{
  "num_hidden_layers": 13,
  "hidden_size": 256,
  "num_attention_heads": 2,
  "num_key_value_heads": 1,
  "head_dim": 128,
  "intermediate_size": 2048,
  "vocab_size": 2048,
  "hidden_act": "swiglu",
  "norm": "rmsnorm",
  "norm_place": "pre",
  "norm_eps": 1e-06,
  "positions": "rope",
  "rope_theta": 10000.0,
  "rope_fraction": 1.0,
  "qk_norm": false,
  "attn_scale": 0.0884,
  "bias": "none",
  "tie_word_embeddings": false,
  "parallel_block": false,
  "init": "normal",
  "init_std_qkv": 0.0235,
  "init_std_o": 0.0,
  "init_std_up": 0.0235,
  "init_std_down": 0.0,
  "optimizer": "adamw",
  "learning_rate": 0.00192,
  "lr_mult_up": 0.692,
  "beta1": 0.9,
  "beta2": 0.95,
  "lr_head": 0.0061,
  "max_grad_norm": 0.5,
  "warmup_steps": 441,
  "schedule": "wsd",
  "decay_fraction": 0.796,
  "decay_shape": "linear",
  "final_lr_fraction": 0.1,
  "batch_tokens": 65536,
  "max_seq_len": 2048,
  "doc_mask": true,
  "train_tokens": 354500000,
  "max_steps": 5410,
  "dataset": "wikipedia_en"
}
MLP neurons of a small language model. Each row is named by its layer, matrix (gate and up: input weights; down: output weights) and neuron, and shows model dimensions 16-111. Each number is 128 + 32 x the weight over its row's rms, rounded and kept within 0 to 255. Numbers have three digits each. A neuron's up and down rows have the sign that makes its largest values positive.
After each neuron's rows, "fires before" lists the tokens most often just after its 100 highest values on Wikipedia text that the model never trained on. A number after a token or word is its count.

L9.gate1379:114143214177117059134157138109072194096083080151110127151134119182095130146191144158078141109114168092113082130118136125135106119162156102151071083194161094145141127140085124166146156130119174130113124125149169108136122175119181070140133143087160082151100124129140167101100177141114165166
L9.up1379:146144089074079194119155127131132115132138162110106140126163156087157169071129167106107101166131157110093094142095143122154092114181101122123205128109142102156116103115194142103140108074184165080089167154146144124149205059143133110116124122187110090131097163110115158137125079169197128160
L9.down1379:132169096099125177136178147163104121124116155090150173055143176110146129088166081148101115156169131107081091101067140165101119037085105134126160144103117221117130120091107148126107166094094158147118111129113203134125136113136144124176133121161137101119197146082126157164151144132169132107
fires before: "\n" 84

L5.gate910:178061151126113177102133124115106111159117174145168169187186189114146124172112115149144116107137152134098116033090106105125135172200081165184136076110140155087128191105129122117082120179119121127126127120148083139115134123152116182135169081133176150127077137164166104149177102150151125171
L5.up910:125084143079101148086126094156143109122105184109100140141111171107188123147186070095081082123111176098171147141128114097203140078161154164185139109114138087159118113116105099165124187107171172112083170132088145085102114077149176106089122133114097048172101108119134099086127130065063094141
L5.down910:170116129089083169060113193147165124162137120168135111119095130139148088132092183136205125166140117126131124106113104141097116150142159129136128117187169124164180116120089128162165116125108161118091182167115126151106104128161060162131110174171131105149081201140095125155136114108163106131
fires before: "ed" 18, "s" 17, "d" 10, " in" 9, "ing" 9, "ance" 5

L9.gate914:182106163131126192124115134162126179103124112182137120145107151147151127117112153081093105115189113094173119106121081154100126090163135086067143120084131124118069151190145123119148123093199073076135154124172143123083145172125118190131168134143154096121122098139135104184136132180141122144
L9.up914:149140094090096206101085151161149120133108111156150171118132116141190133146113118120142164111155097128167083156096118121128078108156152115108105142147158109115106164172153139185070136095132116121138140071143119088147108108089124127088145102219179126170175130162134103163181129154162110139
L9.down914:094163122112081105095103124208141120166126129113116139044182118175069124154101139083133084167126077153085139191175098125120057234156141136146139114062095107147115167128140117090111088101056104122142150187129153107088136159133192143066131080117152113128123172145091137121080151167158134089
fires before: "\n" 48, " a" 25, " the" 8, " an" 6

L9.gate975:148105134115077166125105154193102157131144158165080145189153172068115138148098148143151144174195138097148134107113158119111148083124115184140160116139142181120162083110142069111164089110116157197127146134110183128141148136161147143129107107100187129143109085107138063138146135150095207078
L9.up975:123088065161140144213169147177124130151069122157124154101130130127176117084162073160121121121156098145117089121140076062157073078120114131121104179116107126119186122190074086125130108145167180118138095130108129137096164133170086097113084136121126100109136117135133172129132185077182101181
L9.down975:132116153151071132125144181167136187116160154075111122163119120148117179115104094131105150122077092138054156114179105173158098159144116137143109103121118122122168106160089092105160070150109028146099136141079132168145174136123165079137078115127172152102170117120072106134157129138149086217
fires before: "s" 27, "ri" 8, "st" 7, "gin" 6, "on" 5

L9.gate1930:137118183164157093112140155134133158129134161172093113174146175095102116096162118110121178071146115141079130110142160121138116085160154139140117128123048144228052117141102095106168132172152101176146106147174202133117155114093092127149087183146098088163125094141121145126202136163172146145
L9.up1930:147138156117186172150167086150058169140170092116126133136181118113095167136067129139128107113180148117124092171093125091115160208110123097146135138087123179167148114107069145118117123034111152122125159138073136171165155131115193114099140082110140087088132159130098196130089152113136135189
L9.down1930:110038117156124118135152126119095000106197112102098111143123163115156158193172216102114168112100068166173125177053117123156148144106170062094163083134079155044149099086113151124114103127122121111153172140166158141158175103102119103124105166106127067134184111142151173175110138069150103175
fires before: "s" 51, " " 4

L5.gate1107:162132119138171151142142185148126216079120081071125108086149136100137161138149105079119095189092126090116101112201117105108103086115107198103101139122118136118138143137172106171131104119110167082208154097135140180142174104135113166125045161100140078090145133078121142167121135082120121114
L5.up1107:138137147118192102108108145139108175110131124097135116168118148135130170188188124112088130085098110147175085123094187127129160128147112120097176204151137140141173113135146116156165110143099078071129093169118189104142142070138122170107150150092116122125064115112141122174186123115121133140
L5.down1107:124162091142140070133155178140091141198134148098181171154142064144118126134070127089088125104107121183205127115092097075109164126059111050162154193097142100173166092062124118148123136142124142122132151129172084100209155160108149164127144161094145100149167111146157159100150162128182108105
fires before: "\n" 54, " " 7

L9.gate357:170122091130098119127134110084124182147125106134151110148143130088143072144172167150108099173120096128150140088091137137135065063174170169131148086098153103134181083083085145202157152137144129075098145099138128104115086142113089099119117108122099148132127117188107077086202132111207055175
L9.up357:120115163059109118135135116164134125140151133131068157116169145113084115157107137133157159140079123143157106047153156124158110120163134110090102144086106090115123181179087190105129093121152165149137129139060139109103127134106144168111131149087111069194136077094119120104155188103142148138
L9.down357:142100121123151149090089150127168134118163157154129048097138170116156124111115115127119138106100178145143120104107135121133118148091129142110101133152114144082178065120175216180140103132154103131165096181118129118120120173140124148123102185063134118135116127101084164101077142112075125136
fires before: "ed" 28, "er" 13, "ing" 8, "tion" 7, "ance" 4, "les" 4

L5.gate1297:096069104081106183125152125092145157136140118103183148097129128112172123021104139091128086143115104140093110094117172102117060095091115138139127171163206165148188141082157144176157162086120141123148136158127091145098138146136128155179141172106134212097009135197112148122163153120077080117
L5.up1297:115165140088113149052176152145112140131103094088145083136161130174087074108109141131159166200109137129136065089128174078072160197112101151181100138136135158140134174146136093105160157154090106148125066114149117125214125117150101114151145179147168152105134077153095137069127080168125129083
L5.down1297:133122174148111071093144143107097099151104160111090118050151103097145131151224186142071169169113158163134142157151121112100158140121170117146141139119117165106108094117095089125059140107186105153136114130141095149184161099182115177145086096094089157079178156022085175086117145126150133131
fires before: " by" 21, " to" 17, " with" 8, " in" 7, " and" 6, " " 5

L9.gate823:108117135067119159157172119153141165100104138138109118160161180121152151168126173155098132132172185145075088201104142106083150121114220159122114124126122095162118159173169120162136158099133153146158114146180148112174106176099170128093124171091119125148123134116225098130071154119099156200
L9.up823:086111181179087125105093109161122113132118126147147074110133108142141162174159147135126137134131129179095087145176144076133142072140151138154076107089142096108158079093153198070128061134118108099130165143136113192158190147185082085150092108097093093135117072145113058159176161126152095196
L9.down823:096173190122125059113099146125135056172186134141180141140141139076137117070132171095104094112047115114128128123105093178120150146105118126103099163135113176166200123102120115152149093166107076166123177130161149171216096167116103129160172102167155111082157137160075108157095114042122102136
fires before: "s" 36, "t" 8, "a" 6

L5.gate1261:137105125126150111087118114141103117144107117111109128182130181091146138095186130109118173144193088183171191153132097132140112153156135086163119141136128164128113131035117151119139140189122195139152130129161102124067137122114110167075150110153116106161084154142081069141130138082065140131
L5.up1261:133125108116074121147128158125159105107081117123119111114112129153065123145120109078123218130095095159131167115102102177124138130116126172109119100114138136088130149078101070095081098108133097084155136176154129171118088154179123170055146060106152107134079159137092109137151099069111088134
L5.down1261:149164137148069114124077131187145050182103191089129113020138120111113095111116150102122178154149158136131220090142178127154140129106066120106125072107142144104112131111166076136133115134170119110097118142199144146111131099175120190105109085063106155175111089153130121166095141093167089133
fires before: " |" 27, "\n" 17, ":" 5, "===" 4, " " 4

L9.gate2045:124077178172069114147100102124117135117119066149074152097097151143157086151105109152100147160129165132122104125164079161156111129176107126107068081108143167149130099127119132117115098165196175089132121150134133140107110154071177164149118108123110137128114139091138117123145139136143175181
L9.up2045:169106100155149084138140102123200118123098119150059089094143140095111223080170077109126174126115103156090131151121141149145200120181126138145144096131118175079144090207185095140123095187107131103102127160093112142142108103140144162130133156146080169169107139103124175140182127191108157147
L9.down2045:103142118115119135103168117098103139082093066152151140093185128130117113098126038132115108102112125093186130078077112111141146088176053124180106142168112124164175117118149164100081117124140091106084152131194151118166175092093137100150065177131150104167167135042121114114137153125124110070
fires before: "," 59, ":" 5

L5.gate1896:134131087105135139169133169129084142134139041116079057167163171140089173079136154137145117160188081149104083141123103140123126120227122108118106122187119078200117130144112082143180106139136162169152145178142163154149148120155141104117122147169129094126142172045136126105122148145092162129
L5.up1896:191139177140129139082135129098154081124130101092131122139091216095136158124138111088121093199141116118076110107105104147120130154147101115170100068081161051137147117176161135086126186178115170119111027168099155099188115142105124139106107132070166128095115173148134163111126087148133129102
L5.down1896:139124132100160119092130073214124108147132165120118126097089077195122092136156142146135120055099185147108132100125135120144098097113131216144160158086139122096130100123165120126038072031124126118104090086093123133133110119118138137081098124088149174141152135160128099139138154114137074134
fires before: "s" 36, "," 12, "." 11, " and" 5

L9.gate1969:086139143112144119133121134151138160124144095170169140202161131137152118079118155126182096159150157085109111124124113100131107112071119079138180117161148193181123096124150126164080108187174098094136160131138163196108164129090095052093119136127116091098159129077106072088198126148161137128
L9.up1969:138176165072127120129132194141052158141136112183074156145141095163112131188180113129106070165155123147136128098115129182141176122154123128187145126171183141163192074151140143056145157123196099097128104108135202160199180132154147099102111089165112103184146100106129124168188128090147119100
L9.down1969:067079143109134105125087135113099039153135087127115093085074149137130078132160139171149122113099091088124168187101146155140168202121134106147097086096152168130093093130152156139152093164158141074100107106144156109132180134149092068099089104049108100139122144090132128087149088131121079151
fires before: "-" 56, "\n" 28, "|" 6

L5.gate1791:124109158113162144115146067110170153130084119136099153153136096116086149065139132053112160119164164103137116161138154156204119089142081122120101129175104188180110141081111108153086094171140126116161091142163108084128103135135142101124173084104077068074162185105141153085186126129152068156
L5.up1791:110104182150131105146131070130155117139092100119106139122133167161111151102089116097104186115148151190070122092146142074167152159096110154121074126082118108129190091114108097098146098112178118108170100103157155102177070158127186149093173097134173182135137200132138091117160129152202085117
L5.down1791:162129175106137120136145118153128019137100168108166114090114134084134129119092068134123149168137148170119097173119169114120099141126103154116107153126140072138201076122173148099126137096125108186172136106121147088117107112146180118149121119142158201132080099114183109148156110169115177110
fires before: "\n" 28, " and" 8, " is" 7, " was" 5, " \"" 5

L9.gate1273:167157164174143068142138112114106157072119147138124118135176136116114117118166135149098171122198100080085158127111143113105173138146123125108118166202146095166094085137079077113207197122107103093124133167107141151085149137077117143090180133107158161171099090113139178115130107151166174112
L9.up1273:105117121107146137150132193149114154166150112186042157103136118155135165172159150096154175079140164176128159141117158182072107095116171188086120132102151106129081129070110112130082108175113178135130134097133120134122172105066164179130073132103090117090141116111159170126110117170152067144
L9.down1273:104072096143140146119161144155117100155119113105107117157104135088087170112095137160051091086117174189119101148096118158125116102099184148123137150161123099120083144055121153139116090125131118148155098070140137167135151108124160119116141098086149112165130138131091106138085163066134161145
fires before: "s" 75, " " 5

L5.gate419:149178115188118137103169181083115157113107163112132093141109092159163070154083097125093206195213120077125100112120165176117132135144089177092129148150123144143116127137139174115061128171161075137154155170111178106164131106110130155101131133131185079124099186217114087191124069155115165121
L5.up419:105134113131115170104117099117117139140166122155168060122129129132151164170070118109158095095135076134166116152147130082107168147145144174132141089127101109090122067133159187156125097083106160066115121120145072179087172106134123131106090173122079139091253114140146086109119163109060151164
L5.down419:170127125170132083109159074178136126138148096084075081112169090115080070155102135129198089138070183087165080126125117121119111135102132040116104106107121106109146095167150111075153067134118174093150162094144085142151151111170159129140089102082100140072147136120139166082158060116197151086
fires before: " |" 21, ";" 18, "0" 9, "." 7, "–" 6, "'" 5

L5.gate1260:099115145122166139135170087143118140109144185120102148144152121090161103133103101151098072133152094143165105172138148173093153137096125133163125151084151095138164154118058215157112166140166139093151138102093164131150132148108132151084117060124161159151097146057089117172159121130112169160
L5.up1260:145101103108092096168094142096119155171101126121161109097145113109155114117145116087127210125140118086142109132112099147086109187117130118127113119103126177131074157094174098131109117168094153128120108117172130100167088173098176041162069162062111082181098130120073138178145176108184056076
L5.down1260:162150121167098151134137141135120091172135094082161195136136152080154120127119095140088120170161098144172094154169079115134160178151118097170112133132150153187142126116141098115148139167161133133079141157144085086166045165116160104112099116143156086130073115150075081160202140157140087085
fires before: "\n" 26, "---|---|---|---|" 16, "-" 11, "s" 7, " for" 5, "==" 5

L9.gate1911:096075141118067176098139136099123120096221125188152058150091152119148150140171149100123157143121076147114126161148148173167194125125175102123156098159137155158072079117118138158145097112139110108134087137112159154155097103067179175109118117152088152133123101095155135128185137162146115153
L9.up1911:120114130086122165178124119156158108159124133151080113167192133091073183151156111166116054110146050063165125133116088130137153107094134096099148127225097157100087140135087080111118071136172137122067149115148142136114127132176132111092141127158095078116160125098105172100156190098154133176
L9.down1911:146137137155160095043073125139136091153147116160060174070089161190121116126109180121088151140101135111103123152141162124121079137098117170166127117130155112091111137093169106093187167127121130094088104144153168105075132135134123162112157120134134125183126105111135136185138098130044083066
fires before: "age" 14, "if" 11, "un" 10, "ist" 6, "tor" 5, "ph" 5

L5.gate1952:142100135095142131129126146113102162125131131139045106137094104135177163107123123129151129161143101132147130170123110243110155138107184116109088130105144115091144122122095058186090172131147116113170140082140157135150075103103149199144098129132106132178084140132108111206146143030170101159
L5.up1952:104124115114115150122170151128104153158107181130074079112099170136185155078064093158089105102106136174179112106133089135119187069142117145129142091164121137144179108164134146153120087112108142142095218149119183134159150170157151157091175119078067117139130136101138149091138172114118144168
L5.down1952:131102133144205142198169078101096159108152125141144135224080111105177135118077109174181152139131123119181152142150102135105101146124070159157124125115132122143135136117192099188157135124115090096125078113127136128132100126122111150114126179083072185157153132140132142133105090120094148153
fires before: "\n" 22, " |" 16, " –" 7, "les" 4, " place" 4, " ==" 4

L9.gate1786:110146131179091114124186142147141110135098099139101112218128194128145121121197122141112105087079151078084135137093082123046163131158115106163140156117175116120108148125147154132102067128147165130156140152139146129112140099104153133117151132142213083064128165112143129163157072064177109130
L9.up1786:110145088134175171145154045139133143100130115131164136131138113134090126052148092158150050143150101131097164148160107122113112144104177218117092123125136104111118138101133195117141111086149123136131194051171132113057129146133153084084061178153135168135155127112146175110080142143072187178
L9.down1786:105200135127127135096165163122179195112167135162167191195119119134169130154094047141118107091110116142140136141172151161115188133165140127139114125160077176152095071159155123117134117135112075084088119190126151116140136138116167082150140071157117207075099122132147104150159115070180101151
fires before: "\n" 19, " and" 10, "==" 8, " ==" 7, ":" 6, "re" 5

L9.gate1759:124080167153097104072168158191076165104085125169119093192130108114161106145121169112107118137136123155113147143149179133154137141132159170099067202190095145098057103110172123144122099114136117100102123165117054141089107101078077116168146169137110131095079121069101131104142146154149112122
L9.up1759:121111133111050101084155114090210145089137045123126151163127155141092128126119142087172109164163128180176152147104160138130100170142067106152163186156161164105187118115130117135161109109180151134141043161139130116160145163115145088151134167107162097153163098102103140084150115126098190084
L9.down1759:160089146151118107129135145118144087142136205209154161058141153112166103159160173113123060109136110088130143130099158098157110090175116114118142195097103149084156105117132180157170156178135095135111091149170131101124150139144142161113120181134087120122082115208126079089129079108078151110
fires before: " in" 24, " on" 10, " at" 6, " by" 6, " for" 5, " with" 4

L5.gate364:187115136146155130120126108166158107130091161159130106081068118107062106170105098122134112082159135136171059071117134139126131096125095167100080105167109153124167161212094143106122053122130124090142093113146070117089117141091067127127169138091111175139148144141079099138106123132110140094
L5.up364:141153078112122099095155116078173116148091167085183150104093154071103112132130157134110093074128181097162084123081116139081152104099045113118165173184107112108140151172170124131142115133156153154097133123109152043092156227138129130114152095140093078128103119108079153133170100090083175107
L5.down364:120196098096105130114152134112113064146012157121153092055096117092097168110130135141082151067082146166177119159069147092154206089086091116101181112213158104104138101168115097129171086141159143148098078113096118085141080187132127142139131115164109148094140167130161141096112073150108137105
fires before: "s" 22, "li" 12, "ll" 7, "em" 5, "e" 5, "land" 5

L9.gate469:099109161152126100103133169177155139121073100094080116144159123146103131122087116097138161160114112204137136077137165126165093113171142149173028071101145179127151141155097168138138140182115143087102100082100157138170108143116118116125149049103107163170118161083079108119128072128099141110
L9.up469:144100149123191125046164128112138141130112104127137082129115154123087155168151127142137106106180213089061109101107097145085184112159118101129121107138147154110204118123114143118083144187136092114106103147116190165130120122109141122142088093075087108117143124071069084171109124089112128213
L9.down469:137125096162103105085094136093182131195134144143067103132107111152069084077099141090129072131152136120141111132145053162155116157185170156197088112145159133125138100140143186135108201121088129115108131113180154143163114110133174111179107095115150122185149125084114118092152148144108071123
fires before: "," 58, "er" 6, "s" 5, " (" 4

L5.gate731:111158081147049109170066155148148134150141113150149106107067100083113213115239145138107085153133139172109093136149093081122142149124121080056159119117117169118161159102175185152167135157129107119075090115129138052095111102144098092111107053161092166127127068154150124118144131113125127138
L5.up731:121098131180079122106084112106080148145075109059080196143174104107139132151163120127101117133147161146139206144116135084096134074187068179140123109112091149086133130082131107131095083122093086127108160167091136182153063113084113164116130152158137111101132083147156132099120140162085105095
L5.down731:191088146176161108060126132128157122052083141153123181126130134133103137110125106166189087105162169167164128079148181151105167147134190163134132071140144135172118103129156101116134107111182102080127124087193114081101142210093060142146143129122134101048127204114113151143178125104142111241
fires before: "\n" 28, ":" 6, "C" 6, ")" 5, "+" 5, " (" 5

L5.gate124:091143140096091166090114121185100126126099185116152122129139134118136161175169127093152147181093091119146140160150109142148149124083057133121100179128155153119059153072158180103147153177124143107134094120050134119113145100106171087122125085166150196145138167155098121097100148131128045142
L5.up124:137122160133116100090150131172152150094074186147125118120124117103130140097127113077137054074105097171186132118119089077074174147113081072130143118159190157163151095119073160078157159113218025126075104120102083113136081118122126142112179063147110123087108181094192135131136088086149131137
L5.down124:097060138123120132148105143166141180145098094106117136173122173116069137174174164185107157135149075088093088098087170072090140144169113182120089151111160129109076102088153134121122133179043125065147113136152120125131119150134128154120172170126158128121153076118117092108131152113132147110
fires before: "," 64, "gra" 5, " he" 4, "it" 4

L5.gate1738:182109152096121097109161100131142124145090160132055153154142146108157096101119127115150148091088092069146175118144096166169105130154094161165122114151071163129105130162103091153019119153114088167098132087029107157138154065120100116148099079176136146156123174176128128165132092158119072134
L5.up1738:150132090152158164089097093150166118149139094130163156152148173134071151167116158138178142100116144150060155165125079103146083138106156140160156130143123123142133145083127170141081133085094165129065193129102136136141161065132127162126148156107091168132148179129110056112095094146160106012
L5.down1738:160235139148190156141139109161189117147162105103118119081125147167128165114145093184165093174201121108094102146126169053083133139165093106174135115164167112188138106119133126152155107085161124136145090151160122077079128147097109091109153136135127142129149082169141103138052174083097161117
fires before: "," 68

L5.gate814:127098129060092162062070143168065151115146147099156162179166091155179155121106099090141166146133140154080144078109175123108145188164100116176131108109112197136119151096116129141120111184114146130172059134211069155145098079085136167123101165132125157122145097155126140135136148117055180122
L5.up814:197152120116098095159199146124143156129142146073149165117119150115134165145088141131129103154178143132079133124104100134148104163156117101174107170233161133117174090176141165147179105079135169219169118125110154124127107094151164112149097180164130108202107153143086155092109127070152110078
L5.down814:159081094093098097137122076100103155158121092239162179189102157163150101119127115073162100103139096183196102103136138064120139128178148086190150197126110130136065154118137131113101063146151082132152126106120068124177120138142058153099117148186094143105150122172153108173134112110163145124
fires before: " by" 16, " in" 12, " to" 9, " as" 8, " for" 6

L9.gate1479:136119129091157102155080126157143106129113124151111152141121169175134160087132196071090125136116099084102141170147141161130139196119204165163143135127162051201154170133102138170178176157034135173142131138112086173137108063148068117106174194136121122148117096152138121081134147178116123142
L9.up1479:146149051121154139077104075128116120129133164175117172123152165113143192101213163090163099121149128106145150133123110154130099111130093122161164071116150145079121075116072124077065119117113145077149125118104080078124139124167065183106108107106115123100109104121145129101178166140102155106
L9.down1479:114148064124128160128083147128148128093114181135133153020121110149107144094223145110117132086131155107135066110076075098119150129146137096112155136155092129145121158078153167070114140142100123152151135138080124156112100105115163076134152120116113123107145148110083138128107165068134095137
fires before: "s" 55, "ure" 5

L9.gate915:080096202140142162102113095103160126144109092119154107181115146080131096126115106124123171130148130110090114065137092133066067176133180149154153140134129135118095141129118104137057123167156158152114095123066138185151133146090121132140133135129110128125128159064139163085156158096079105185
L9.up915:138078129144106103107150117088185101143066117114162089117098179134151145096133082099116125124077121051162177177096075153114153130126151119185130147130129124144159139137172172119099139129148105150059091138104119150177166129061154110136114128086080117137115131116127141079152149116073167159
L9.down915:162149070089184127125163163137144117125176176101114127050138095131120167083126119115092080126126171141133127109112005161061149121157124162171082152166135142095159114120141088136127129207103151120127138171163101154116125151140097111135042124137104130132131119165163114096103186107114103127
fires before: "ic" 34, "er" 10, "y" 8, "ity" 6

L5.gate152:089134125113134116178176168118160147120126093125108113181074181151183154112115045099123058138087122100114172137072184154167152116137079150149077100127144126134190108152109085169113144090145109161123131107155162097137101138145095092152093156146112179148140116136105074141120163100129172151
L5.up152:114143094064146078208201115111135132149171122110075131124137183131157178113120121073159124162096111115081159155137131133134139089113171180181122125176124116130148109159102161159118148142131153108116132130109160144135113151118115107123050168116112124162084120213113037108146139098089183080
L5.down152:130108154155135124071066076144145067131115117133137077108078134134102131136152081107160195069202160199113140136174135154152157169178063105119147097100086088059079118126132122108129092133079112123123108136077090142160158119150118178156148181132128139077085106063130136104101121171138113134
fires before: " |" 23, " (" 14, ";" 11, " " 5, " 1" 4, " 0" 4

L5.gate1574:145120160097146156136137104147117112183124132161126150092077114118191091120135124200118102120119080096158085109134053143148142103133141162152100100081194142139136089133088082103112148141029091084086124160137124091100072116163115141198141127109188105127099163118072125170138143119197156115
L5.up1574:155075108154129212079173135123146198135149111098137117129088184126146094123128099121106116102162136098196093117147094146120086080152107098184076133111118175222105078105100111187098143173118120116106120148142081099111097125187102154187109133142094131092139137144131135186146143158123164123
L5.down1574:123148152135117125140122115219159105196109159091125129102160095110163106187127169196145089124157076116143075131146092166175103139154131153176141107093183128123142107153145129070125170107107121159116133128105144130165105140187082175146178060153152182128160130104093169227133104135166101100
fires before: " a" 36, " an" 10, " been" 5, " the" 4